config.yaml
init_std_o: 0.00602
lr_head: 0.0137
batch_tokens: 131072
MLP neurons of a small language model. Each row is named by its layer, matrix (gate and up: input weights) and neuron, and shows model dimensions 32-127. Each number is 50 + 15 x the weight over its row's rms, rounded and kept within 0 to 99. A neuron's up and down rows have the sign that makes its largest values positive.
Before each neuron's rows, "fires in" lists the words (lower case) most often at its 100 highest values on Wikipedia text that the model never trained on.

fires in: "be", "year", "were", "been", "was", "are"
L12.gate338:25 48 57 45 52 79 53 63 55 51 23 74 71 28 50 64 44 76 72 64 93 70 24 48 41 41 53 53 50 39 49 51 42 37 49 60 45 56 59 46 43 70 59 37 50 72 46 80 46 36 29 38 56 49 26 57 52 41 60 58 30 52 44 58 51 50 41 36 60 99 47 70 56 86 51 65 72 40 55 57 30 67 50 23 55 44 53 68 44 37 37 40 25 75 26 54
L12.up338:30 57 58 11 34 38 21 55 82 82 25 61 54 52 42 31 54 77 43 72 47 50 38 47 62 59 63 33 62 53 37 59 57 58 44 59 59 33 51 39 61 56 48 38 34 69 77 59 45 46 24 60 30 41 69 66 18 40 51 43 44 67 54 40 45 33 44 52 60 41 47 49 42 31 58 23 62 34 43 31 43 53 67 33 38 53 27 66 62 39 54 37 60 57 66 77

fires in: "other", "two", "of", "these", "three", "four"
L11.gate264:46 47 45 57 52 40 54 57 39 39 68 41 66 50 53 50 55 63 50 66 49 60 53 22 92 72 70 45 48 48 55 46 50 61 42 56 66 48 39 53 32 88 45 67 88 62 63 55 50 26 59 59 42 48 53 81 45 36 45 68 61 49 46 22 51 48 19 38 77 43 67 35 46 71 34 21 53 46 70 52 27 78 50 58 75 53 46 62 87 38 66 55 61 32 58 52
L11.up264:52 45 52 40 48 40 36 50 53 76 43 45 41 62 33 48 52 53 68 27 60 81 33 40 79 32 34 42 38 67 67 35 39 55 55 54 69 64 55 26 49 45 39 52 54 52 65 56 34 59 57 35 48 36 61 67 26 39 44 47 58 42 33 78 35 61 39 50 54 32 70 68 58 91 43 32 36 58 49 26 32 50 34 66 66 58 70 26 60 33 80 53 39 65 43 36

fires in: "his", "votes", "former", "notable", "followed", "working"
L6.gate227:43 32 51 66 65 60 52 46 73 60 34 33 99 80 59 73 44 71 55 67 60 22 59 66 58 56 44 67 46 41 58 56 19 67 17 75 68 48 32 46 55 54 64 58 37 66 65 51 45 59 53 62 38 86 47 39 33 61 34 59 49 24 76 47 32 54 68 72 38 48 54 45 28 54 52 23 51 59 70 39 29 56 53 34 61 60 55 39 53 56 52 55 33 56 38 39
L6.up227:25 43 69 67 34 42 44 42 52 61 48 34 62 93 49 62 31 44 31 54 25 59 64 77 38 45 68 57 64 45 47 39 48 61 65 52 58 50 68 44 67 32 61 71 38 66 60 75 69 52 47 50 45 50 26 69 60 38 41 50 81 24 58 64 38 43 73 65 30 61 56 30 34 60 32 42 59 47 59 38 35 60 39 44 47 44 38 32 56 53 49 55 45 62 13 47

fires in: "can", "will", "to", "would", "could"
L10.gate460:44 32 39 41 60 50 88 47 57 35 45 61 57 40 54 47 51 63 84 50 54 27 70 87 40 54 51 47 54 68 26 69 44 39 59 40 28 33 71 52 37 37 62 30 32 40 63 85 69 44 60 58 58 47 56 63 54 41 58 53 69 60 63 44 80 61 55 46 76 35 36 54 86 55 65 53 49 28 47 47 34 41 55 67 60 50 29 29 50 57 47 70 52 61 42 60
L10.up460:80 41 68 51 44 43 27 51 79 48 53 75 36 55 70 55 46 60 56 47 45 38 42 55 33 45 33 44 39 13 29 45 56 41 64 46 33 71 52 49 85 46 71 65 56 57 70 33 58 74 32 26 45 49 46 73 32 39 49 39 28 39 35 28 58 66 81 63 38 58 66 64 54 15 45 39 56 41 71 48 50 56 44 43 62 59 31 44 58 33 69 54 34 45 49 62

fires in: "january", "december", "may", "june", "july", "march"
L7.gate245:41 49 52 75 71 53 61 33 46 72 63 60 58 64 46 64 62 31 26 44 62 49 48 56 58 44 16 71 44 80 39 50 50 44 57 69 42 44 45 42 57 61 58 46 66 23 60 84 63 49 62 61 42 29 24 74 48 58 66 57 67 87 56 65 26 32 48 71 54 44 68 68 30 38 29 43 51 35 35 47 52 57 69 36 15 56 65 45 35 29 60 36 61 34 51 54
L7.up245:22 67 53 46 54 56 52 38 25 70 73 69 65 69 38 31 61 31 27 56 37 51 37 77 60 65 45 57 77 50 15 63 57 74 57 36 54 52 51 41 37 41 68 19 66 59 41 72 50 68 63 49 56 48 36 42 46 61 54 11 58 60 38 46 42 27 50 67 35 83 45 33 49 51 46 49 60 34 34 56 54 45 61 69 30 59 47 03 64 34 54 55 75 60 57 62

fires in: "a", "name", "c", "uc"
L3.gate293:65 41 54 55 83 60 60 38 65 59 59 41 42 27 39 61 42 42 42 61 40 15 43 66 36 43 31 32 64 41 52 22 39 33 93 19 48 44 75 67 41 41 53 43 89 29 74 64 43 33 52 48 61 56 56 46 59 58 29 50 50 52 42 30 61 49 40 49 33 54 38 35 58 52 25 57 28 55 56 53 45 62 55 25 24 72 72 61 59 44 24 61 35 59 48 96
L3.up293:55 11 74 47 59 77 37 53 48 49 65 52 47 33 34 25 36 53 44 73 42 42 56 53 54 26 66 17 63 51 46 73 69 69 45 56 51 70 59 58 39 45 58 37 27 54 76 70 63 39 19 27 52 36 79 51 44 61 65 61 47 87 37 51 26 66 32 34 27 47 47 45 40 51 60 43 63 45 51 41 39 48 31 38 31 53 80 32 45 58 39 29 29 72 58 54

fires in: "a", "of", "and", "or"
L11.gate29:51 56 41 37 61 50 42 34 55 65 66 55 58 59 49 41 27 40 23 51 40 66 52 70 74 63 49 27 47 54 38 63 70 60 35 69 72 38 44 41 35 43 51 34 60 43 46 48 32 44 42 47 36 55 47 69 49 33 48 36 60 31 56 44 32 55 47 26 38 21 27 60 36 54 34 53 28 45 82 28 67 61 57 81 69 68 26 56 45 44 39 15 69 24 39 56
L11.up29:47 42 31 49 37 59 57 09 96 34 33 41 36 49 43 48 43 40 51 29 69 51 53 31 46 49 56 51 28 54 53 39 27 38 46 47 65 32 65 42 34 36 50 73 43 44 63 51 42 52 33 53 31 60 56 61 53 43 60 59 60 65 36 42 70 39 72 37 35 54 67 30 54 44 25 64 63 65 65 46 35 59 51 38 54 87 33 65 66 50 78 48 43 56 59 48

fires in: "they", "he", "she"
L6.gate574:36 27 39 56 53 48 57 43 59 56 34 19 57 33 51 43 46 34 35 87 51 69 54 30 42 23 20 54 53 65 43 53 46 53 33 25 44 65 61 39 38 68 42 34 66 60 37 43 51 48 32 69 36 72 69 50 33 33 38 69 37 73 44 80 59 53 57 60 34 46 67 51 56 68 51 39 35 62 76 35 59 59 63 41 46 41 63 63 49 19 48 46 20 44 53 31
L6.up574:63 25 28 73 67 36 54 34 51 49 47 37 47 17 40 42 46 49 27 78 46 49 32 35 45 50 21 55 70 53 55 53 48 97 63 40 64 66 75 51 39 82 44 45 64 33 54 20 42 50 31 68 28 79 51 49 34 39 88 55 58 49 23 36 45 68 65 66 42 47 48 33 46 46 33 27 51 55 56 28 52 37 69 18 44 43 53 57 51 39 50 78 26 58 32 37

fires in: "and"
L10.gate531:62 43 52 50 54 42 49 19 55 34 38 35 57 73 35 46 33 39 25 71 57 50 56 48 52 73 60 53 47 46 60 54 59 36 73 50 32 47 51 45 51 56 40 61 54 51 62 29 33 42 40 41 45 54 56 21 43 37 61 49 54 34 36 57 51 52 49 69 47 48 37 51 58 58 68 41 35 58 27 46 74 69 34 61 55 63 28 89 47 30 64 63 28 17 43 31
L10.up531:75 45 46 43 62 53 42 53 66 39 35 64 71 42 75 68 51 46 49 28 98 60 60 37 30 42 54 50 47 16 69 38 62 41 64 58 48 32 46 56 36 40 44 70 46 31 25 49 38 52 61 47 63 33 49 68 65 53 59 59 43 67 34 52 65 57 55 46 35 16 70 64 63 55 32 33 22 54 32 38 35 71 29 46 61 50 32 18 52 72 42 43 57 55 60 53

fires in: "was", "were", "is", "are"
L6.gate412:35 62 71 55 43 56 33 69 28 61 47 40 44 66 53 24 64 28 73 30 73 39 28 61 38 28 86 54 49 68 43 62 75 72 50 65 34 43 62 38 50 27 75 56 45 55 66 38 52 54 48 42 42 51 53 38 65 69 56 40 38 27 65 43 52 38 55 43 74 55 23 62 56 46 68 66 47 46 54 51 23 59 46 87 69 51 43 41 75 44 43 24 39 84 66 59
L6.up412:58 80 43 39 69 63 44 56 58 65 42 66 68 54 63 44 73 78 57 66 27 52 35 75 27 27 63 52 30 51 50 30 58 57 62 26 49 32 60 44 77 57 41 59 44 34 44 57 50 42 43 44 45 46 42 46 51 37 47 53 58 77 70 68 68 40 66 56 53 53 36 36 54 51 64 24 44 51 44 44 65 53 10 57 48 54 40 48 53 24 53 49 36 54 26 59

fires in: "by", "of", "and", "for"
L6.gate323:56 40 46 45 43 05 60 28 48 33 52 44 29 09 54 58 48 46 63 42 69 55 56 69 79 53 42 52 41 54 64 26 56 34 42 24 67 80 61 51 32 48 32 52 58 59 59 60 52 21 36 61 74 19 46 71 49 47 52 54 55 46 46 33 69 34 56 37 64 66 41 52 57 54 48 62 45 48 36 42 60 28 50 45 59 59 50 42 63 38 58 39 43 63 17 42
L6.up323:31 67 42 52 55 51 64 66 91 59 40 33 44 61 41 70 22 53 44 35 49 37 42 22 46 49 50 43 35 60 64 46 68 62 41 25 65 49 49 40 45 59 69 39 16 57 34 37 61 20 46 26 51 38 45 65 50 46 63 56 61 48 50 53 54 54 70 58 55 51 60 24 31 39 45 54 44 37 42 18 36 46 39 77 65 56 89 36 27 43 63 48 21 40 33 69

fires in: "was", "is", "be", "been"
L7.gate406:58 30 59 52 24 64 24 66 41 68 47 65 46 54 47 43 54 47 50 45 42 58 37 75 53 45 63 81 48 28 25 46 27 59 47 48 29 65 68 36 55 35 62 87 42 63 53 66 38 64 41 45 59 39 52 65 51 65 48 61 51 38 57 41 35 49 56 57 42 88 56 47 43 47 51 33 55 66 80 39 62 32 32 48 70 57 37 38 70 46 47 23 33 60 65 55
L7.up406:11 55 46 35 35 70 67 50 72 58 40 48 54 65 49 52 60 57 55 52 46 44 40 60 42 41 51 37 43 50 40 54 66 43 44 49 30 43 52 56 34 45 33 48 80 52 64 46 34 34 48 44 60 50 39 47 58 52 44 39 87 76 48 44 27 64 81 79 67 52 70 60 32 36 62 57 52 72 68 55 72 37 39 45 49 47 61 67 45 19 33 44 54 74 56 72

fires in: "would", "to", "will", "must"
L5.gate372:57 57 64 44 64 49 40 51 61 57 59 56 52 44 68 35 39 55 53 42 68 47 53 43 52 40 63 47 55 52 24 49 48 31 52 43 46 28 69 70 62 82 56 65 79 81 63 39 57 58 64 40 48 58 52 72 46 12 61 54 23 32 58 69 32 43 39 59 50 34 17 65 45 50 64 11 41 81 49 49 59 88 73 41 40 29 31 43 39 37 33 76 35 56 28 30
L5.up372:52 28 61 49 52 46 62 35 75 34 29 58 49 70 45 77 46 76 71 40 52 55 47 52 57 44 37 52 51 54 39 60 62 26 43 66 33 54 47 71 44 45 87 63 61 45 50 74 28 73 40 57 47 38 71 41 55 47 51 32 22 29 34 53 77 43 71 43 64 54 51 61 82 58 69 43 06 61 44 44 43 47 63 51 41 32 46 54 83 19 47 54 43 45 30 30

fires in: "to", "not", "t", "cannot"
L10.gate101:50 32 42 24 59 49 51 31 52 32 37 34 43 61 40 39 27 29 34 68 42 69 23 62 80 34 24 34 32 65 66 67 68 59 64 56 50 68 62 53 52 72 76 37 45 41 49 69 45 52 56 37 87 67 78 75 38 53 64 44 58 46 34 38 31 63 49 79 51 36 25 45 50 40 46 43 63 33 56 71 44 58 69 34 55 57 51 28 33 47 61 41 44 65 33 12
L10.up101:50 44 54 49 48 44 65 42 45 41 23 63 61 43 53 41 17 64 52 73 40 53 26 29 27 50 44 56 42 48 45 33 40 30 50 44 25 53 86 58 34 44 31 35 58 60 39 17 75 25 63 71 36 59 72 46 36 39 39 10 64 24 53 29 78 62 42 28 38 62 52 53 46 49 51 78 51 68 41 61 41 43 43 29 35 54 52 43 33 57 66 58 41 67 71 57

fires in: "which", "that"
L9.gate484:44 35 43 36 59 60 63 42 65 49 45 45 39 88 42 43 22 47 30 79 44 41 44 56 62 55 42 38 62 48 43 49 44 40 41 50 32 80 48 49 54 71 24 48 36 46 53 54 63 57 52 70 52 40 47 44 51 50 28 49 54 34 59 43 37 41 54 41 46 31 52 60 42 76 44 21 03 45 49 44 57 71 48 54 59 55 22 28 47 52 62 57 15 48 38 35
L9.up484:54 61 72 51 53 61 45 48 41 46 72 34 28 47 51 65 48 41 64 14 55 62 44 45 50 19 40 25 63 45 32 45 23 52 57 51 63 46 56 44 47 66 54 31 58 52 76 36 46 13 36 41 50 43 44 39 56 46 27 16 37 42 50 45 69 39 58 61 47 28 47 56 63 63 68 52 50 82 61 44 35 46 29 50 60 39 57 81 44 61 47 76 49 64 54 50

fires in: "was", "is", "were", "they"
L12.gate150:60 51 29 57 46 47 35 57 40 69 65 65 57 48 61 67 70 47 38 66 58 49 66 32 40 60 23 47 65 52 49 52 53 65 73 29 49 56 46 63 30 55 54 69 28 54 20 83 61 54 39 73 70 84 46 48 70 28 57 42 47 32 78 74 41 50 23 64 42 62 51 46 39 69 59 67 19 63 54 31 58 57 37 56 44 39 46 36 39 28 37 49 55 50 48 55
L12.up150:34 38 55 62 54 52 51 57 25 42 38 56 87 62 36 64 63 38 63 49 67 62 09 40 55 50 43 47 37 62 57 38 61 43 47 45 38 59 56 42 25 66 73 48 39 65 41 42 42 66 50 60 62 45 47 48 34 44 44 37 39 75 22 62 49 43 97 64 51 61 33 34 55 43 40 50 34 40 47 54 34 58 56 57 47 24 38 27 36 35 79 39 33 48 39 41

fires in: "is", "not", "are", "very", "with", "so"
L10.gate453:37 80 76 14 50 37 40 30 42 70 43 49 60 74 47 33 50 27 53 58 38 51 49 66 33 55 38 43 50 51 60 75 79 36 49 52 58 46 65 25 23 45 54 51 62 52 61 81 45 41 36 38 41 44 77 59 60 68 43 64 38 54 25 40 45 58 58 34 64 39 57 55 50 53 63 45 77 65 48 24 63 62 74 39 52 79 66 89 60 25 48 56 34 53 71 48
L10.up453:59 21 48 61 39 62 35 41 40 34 51 42 30 73 45 58 51 34 72 79 43 67 41 32 54 39 38 33 62 57 42 67 64 49 55 24 40 43 44 58 46 53 29 48 36 60 51 53 64 52 81 42 62 41 50 52 52 60 41 62 34 53 43 46 36 51 16 32 58 55 42 38 97 33 26 76 61 79 34 58 75 59 33 42 50 70 59 50 58 74 50 69 68 54 26 69

fires in: "was", "open"
L3.gate415:48 48 41 28 56 43 38 31 48 61 54 48 22 41 34 44 51 38 50 32 67 48 53 44 25 61 37 46 67 50 64 42 49 32 25 37 58 23 60 50 21 35 74 53 29 77 41 66 44 55 38 45 55 65 67 53 22 65 53 34 81 22 33 47 33 58 41 35 86 66 65 37 79 63 77 25 20 47 61 34 50 41 25 50 57 31 19 54 63 49 47 27 29 39 37 61
L3.up415:52 67 83 50 45 40 66 33 41 45 49 67 59 26 62 21 45 74 57 77 15 50 52 36 38 69 55 49 59 41 57 39 51 35 42 47 42 70 53 64 50 60 14 86 60 54 36 46 63 67 43 45 47 51 62 57 63 56 27 44 39 86 72 48 73 41 85 62 61 63 63 66 54 54 57 64 59 64 52 59 69 22 40 40 82 46 27 50 36 24 64 61 29 54 47 41

fires in: "also", "not", "only", "always", "subsequently", "to"
L10.gate13:58 69 61 25 51 43 75 45 67 66 34 31 52 47 62 46 50 77 49 71 69 45 09 36 35 36 41 25 42 44 40 66 27 55 34 65 47 36 55 42 62 63 32 33 41 32 46 54 56 79 46 69 43 49 46 58 38 53 48 53 36 66 35 63 48 52 70 67 56 46 79 55 69 52 62 55 71 49 38 50 49 39 43 44 81 31 32 59 37 57 61 49 39 37 52 30
L10.up13:30 40 56 36 74 68 57 55 63 24 62 57 74 57 64 51 56 38 41 48 47 49 21 58 41 48 27 59 51 40 34 47 60 69 53 56 39 51 73 65 36 20 43 62 27 58 62 81 44 35 42 41 53 61 61 58 41 27 44 24 12 40 37 47 35 43 44 54 44 32 45 61 59 40 56 78 57 63 59 49 46 56 44 46 59 41 63 42 20 61 61 37 14 44 57 44

fires in: "on"
L7.gate460:35 41 84 72 36 37 63 40 45 55 56 56 31 34 73 52 37 44 60 34 53 73 52 49 66 47 51 43 14 35 49 49 58 41 46 52 69 41 69 68 40 37 63 66 44 55 49 41 50 53 62 61 52 61 38 61 56 58 41 77 43 46 47 59 43 42 46 28 52 48 54 53 33 43 49 60 45 83 38 47 43 45 36 18 50 42 67 38 56 42 48 23 32 39 27 38
L7.up460:42 57 56 61 36 56 93 36 78 48 56 64 51 65 51 84 60 41 46 55 63 26 49 42 36 33 24 50 73 44 57 59 64 43 78 22 36 42 66 60 59 36 42 46 73 35 58 64 74 30 22 54 72 44 54 57 64 47 28 41 43 66 65 20 58 80 69 47 27 46 31 69 73 56 33 64 36 57 55 58 28 48 54 81 66 48 65 21 54 57 39 36 58 56 45 33

fires in: "has", "have"
L7.gate508:56 23 58 53 60 60 28 52 77 48 46 57 76 53 62 23 38 45 68 52 41 22 69 61 22 56 42 45 42 56 40 38 73 23 59 42 47 54 56 54 45 51 58 38 34 40 45 53 48 39 29 51 34 56 50 11 30 42 30 45 42 45 45 34 50 41 38 84 65 47 46 41 54 32 79 64 49 71 51 44 45 36 48 88 52 81 39 66 39 50 58 52 59 89 33 42
L7.up508:60 65 20 46 57 48 36 83 59 52 65 21 63 31 45 28 49 49 45 38 54 31 48 38 50 44 28 41 46 51 61 67 39 57 19 48 56 45 39 52 52 32 61 59 28 22 56 55 18 47 51 55 43 32 18 60 44 53 70 36 28 64 57 49 70 43 71 26 48 61 35 48 40 47 44 42 30 40 28 56 29 45 58 56 37 53 53 51 48 23 53 74 87 28 42 39

fires in: "but", "and"
L3.gate429:68 36 76 45 36 43 31 24 34 33 52 41 42 60 44 38 37 34 61 19 27 46 42 34 47 59 46 40 65 36 48 29 50 42 46 57 55 62 52 27 62 30 54 44 69 25 58 50 41 70 46 54 59 54 59 71 81 34 58 19 45 50 46 61 21 46 29 64 49 46 47 52 47 67 44 34 58 57 60 36 53 79 69 60 56 56 69 34 51 20 77 56 48 46 33 41
L3.up429:61 51 78 04 32 64 42 25 50 49 45 54 46 36 54 61 43 71 95 51 59 62 52 76 51 37 33 24 55 33 53 69 36 65 73 49 34 44 52 54 47 27 57 34 45 61 52 86 24 10 43 71 57 55 53 66 51 71 47 42 60 44 55 47 68 54 44 56 64 65 42 39 47 47 55 52 45 50 60 62 40 74 55 56 81 68 33 37 73 66 40 48 52 30 39 43

fires in: "a", "omaha", "ahmar"
L5.gate533:69 63 39 23 57 55 38 35 20 77 30 28 64 65 37 53 59 22 40 33 65 15 34 65 47 20 42 51 66 41 51 51 56 36 68 36 49 35 39 39 52 47 24 52 49 30 47 71 46 48 48 44 66 31 24 51 36 62 53 41 36 26 53 33 53 44 71 59 35 50 36 46 50 42 72 43 46 60 60 50 37 47 21 58 54 66 54 64 56 50 41 39 68 45 58 68
L5.up533:43 35 55 62 37 45 57 46 33 52 47 51 57 47 39 51 50 44 24 08 26 42 40 29 75 30 62 63 50 40 44 33 57 55 53 64 34 73 57 46 54 49 42 51 35 20 49 53 39 65 67 67 78 58 47 76 27 42 43 31 56 85 43 34 46 53 47 77 56 20 61 47 55 20 49 51 64 82 46 70 36 24 56 56 48 11 70 27 45 43 48 21 51 52 52 40

fires in: "of"
L10.gate329:34 52 74 72 64 26 22 50 44 79 43 28 51 51 51 71 44 61 74 60 68 55 68 25 45 64 37 43 24 54 34 41 57 40 54 57 66 27 54 65 55 45 46 58 58 57 31 61 66 48 77 38 43 64 63 54 43 47 37 52 43 63 48 36 63 67 57 54 49 39 50 63 48 75 48 53 66 44 40 16 21 73 47 49 51 39 49 40 87 56 61 44 59 42 29 83
L10.up329:35 68 65 59 43 46 71 41 62 70 33 63 54 45 50 60 64 49 31 49 55 86 40 57 54 88 64 55 55 67 41 43 67 68 56 38 45 38 53 06 42 41 58 64 46 36 40 18 60 51 56 55 68 59 51 57 49 61 49 39 49 36 52 27 51 50 54 34 60 15 30 42 49 31 45 64 32 46 50 49 38 38 49 90 40 47 66 29 47 59 46 18 59 49 55 58

fires in: "is", "as", "are", "in", "be", "not"
L12.gate161:34 61 37 26 63 57 69 49 68 45 46 29 43 64 39 35 64 47 53 68 42 59 67 63 38 44 39 50 49 58 22 62 75 47 35 54 34 69 63 50 32 56 50 33 59 29 42 73 60 34 50 45 43 68 41 50 58 69 41 41 31 61 51 43 49 54 38 44 50 44 73 70 57 40 13 68 31 66 61 30 55 29 46 48 33 31 36 67 41 39 50 35 64 46 60 51
L12.up161:37 31 73 26 49 35 18 59 36 66 42 58 51 65 48 14 47 42 70 63 49 47 33 59 55 49 36 65 61 37 52 47 25 33 34 30 38 54 38 54 52 51 63 44 61 49 48 61 69 60 60 45 17 08 42 56 44 64 51 52 64 40 62 23 47 47 58 49 45 50 50 61 61 56 40 48 65 46 67 62 49 76 60 58 44 77 51 77 39 42 44 74 66 41 53 39

fires in: "had", "played", "took", "wrote", "class", "take"
L3.gate518:14 12 34 62 70 54 41 52 52 45 28 56 80 71 46 41 43 22 28 70 57 60 45 52 60 46 31 45 43 19 30 55 34 47 36 55 69 69 29 39 63 43 52 65 61 30 39 60 70 38 65 35 53 66 53 49 62 57 58 46 48 62 63 51 63 83 32 72 55 56 54 51 70 93 62 61 42 52 49 42 38 44 48 30 56 28 40 36 39 51 61 68 35 56 25 37
L3.up518:70 59 61 78 62 72 42 70 26 36 71 51 64 59 58 63 58 58 33 64 55 34 54 41 43 46 56 57 31 59 58 42 45 11 58 34 66 15 43 51 82 74 34 57 69 44 61 72 47 25 31 65 68 55 34 34 26 55 48 45 57 17 54 34 14 37 75 61 73 50 78 30 45 40 54 34 44 44 47 00 56 44 47 33 43 45 40 41 73 49 31 70 39 44 65 36

fires in: "has", "have", "had"
L6.gate304:47 32 56 82 38 57 44 50 46 35 30 73 51 40 52 39 39 30 74 56 64 38 25 52 43 45 52 33 49 36 39 41 60 10 36 37 71 67 39 40 77 69 52 39 45 40 40 75 64 39 45 51 66 24 49 56 38 51 28 45 53 35 48 47 42 59 62 81 60 73 42 59 67 66 31 52 66 39 68 44 38 27 57 56 29 69 52 75 54 46 55 47 44 86 49 45
L6.up304:62 38 47 38 60 47 81 62 42 72 43 71 41 58 68 28 36 50 24 35 56 49 44 47 64 30 36 66 42 83 43 65 45 48 51 57 50 61 81 41 60 81 68 61 28 28 50 46 56 38 57 79 75 51 47 31 53 50 32 60 55 45 73 31 44 49 64 60 59 41 62 56 69 56 30 67 34 45 21 42 52 31 35 59 60 68 48 40 61 46 50 70 58 57 49 53

fires in: "was", "is"
L6.gate143:26 61 65 53 65 53 41 45 43 66 36 49 51 40 45 49 51 38 47 34 51 42 42 58 30 38 66 43 75 23 37 44 45 69 45 48 46 36 40 48 69 36 58 45 65 39 59 81 55 44 81 48 56 38 55 43 75 19 61 21 58 51 45 44 30 67 58 69 40 79 25 41 73 57 36 52 47 48 29 24 35 43 37 72 49 25 48 31 36 52 73 56 26 51 53 57
L6.up143:52 39 60 66 43 18 72 50 36 61 66 34 52 57 64 57 48 31 59 26 90 46 57 28 65 47 39 68 42 57 48 44 54 61 68 45 40 45 61 59 56 73 52 47 56 42 98 49 64 46 63 64 85 39 44 66 34 32 26 49 39 48 52 20 54 38 33 66 51 53 44 52 63 49 41 75 57 59 54 23 44 57 33 73 35 19 23 26 34 44 43 65 52 66 50 67

fires in: "of", "on"
L10.gate458:34 56 55 44 51 26 42 61 51 38 40 33 38 59 40 63 57 62 89 57 54 42 35 60 47 78 46 53 64 51 74 39 45 43 78 39 68 68 58 52 42 34 59 23 57 57 59 30 36 61 50 54 51 55 78 84 47 66 67 59 51 69 65 42 70 42 19 25 48 66 35 48 64 78 41 48 44 37 35 50 46 52 51 73 54 44 48 21 49 55 31 51 69 29 43 42
L10.up458:19 72 46 76 30 28 70 66 78 32 37 19 29 41 58 54 39 44 43 51 51 40 60 60 51 47 52 41 28 54 55 34 76 69 71 70 40 37 62 28 38 37 55 55 41 36 73 63 20 47 44 50 42 49 59 58 54 52 80 78 14 76 59 57 66 68 52 53 51 58 49 34 42 64 43 60 52 48 52 59 50 48 50 76 52 65 65 62 41 37 50 38 37 30 71 82

fires in: "area", "league", "river", "county", "lake", "largely"
L3.gate375:34 83 45 57 71 76 41 39 63 49 66 69 62 21 64 68 58 42 60 51 35 62 23 58 65 33 71 37 27 66 67 50 61 50 37 89 48 60 54 57 73 37 58 55 38 51 58 66 22 48 78 37 16 70 42 58 62 30 14 51 22 50 47 74 61 57 22 45 60 20 44 39 62 45 51 56 31 82 33 70 44 69 70 71 40 60 71 35 21 21 30 43 28 63 44 48
L3.up375:61 38 32 47 68 85 28 37 47 39 43 55 48 22 64 29 70 38 51 46 49 68 55 56 54 60 43 59 61 58 38 32 37 46 76 60 74 32 41 52 56 38 46 50 52 35 24 40 54 23 22 17 22 60 62 68 66 47 61 48 43 54 32 66 32 64 46 62 46 51 86 40 54 34 45 77 73 70 56 62 21 62 53 53 41 30 66 43 48 25 39 49 42 80 48 75

fires in: "also", "once", "eventually", "later", "subsequently"
L9.gate161:69 43 53 46 71 65 41 25 47 61 40 69 45 69 70 36 60 44 53 42 50 53 43 42 38 63 16 37 70 37 46 50 25 24 25 25 48 53 67 33 31 53 51 45 48 76 76 61 59 44 52 89 52 63 40 55 42 22 83 54 28 63 39 65 59 64 28 38 83 46 53 66 65 70 53 56 43 64 63 45 56 61 53 67 83 44 32 57 37 27 45 61 28 67 23 50
L9.up161:58 65 31 25 70 35 44 52 40 51 68 45 58 51 44 62 49 54 34 58 20 49 67 61 60 25 38 48 52 41 37 55 52 37 48 48 85 32 38 58 42 69 31 55 54 42 56 43 56 35 32 49 48 38 47 32 38 31 42 34 27 33 53 49 42 51 52 37 60 60 72 55 67 27 63 19 46 67 26 67 41 42 41 15 54 96 63 77 42 43 52 34 35 92 53 40

fires in: "in", "on", "made", "played", "make", "early"
L9.gate340:54 48 69 43 48 56 40 29 28 55 72 40 57 46 66 70 53 49 36 53 44 62 44 33 40 17 31 84 23 58 50 40 46 57 38 36 41 61 53 66 54 80 76 66 84 59 67 68 67 33 46 54 46 64 47 53 40 33 49 73 61 53 53 61 63 38 42 52 56 47 60 40 55 54 45 51 36 59 79 40 38 61 61 43 49 52 40 29 85 27 46 43 50 80 44 64
L9.up340:33 81 38 65 56 47 70 34 57 46 62 32 89 62 56 69 48 49 67 31 37 38 39 57 58 63 72 56 44 40 56 68 40 28 46 39 28 41 72 59 65 76 54 29 53 41 37 49 32 26 60 49 58 46 79 55 37 18 30 26 53 47 50 54 62 52 51 49 49 35 56 65 48 75 74 75 56 54 64 77 45 47 48 48 69 51 59 33 51 62 34 42 56 71 47 66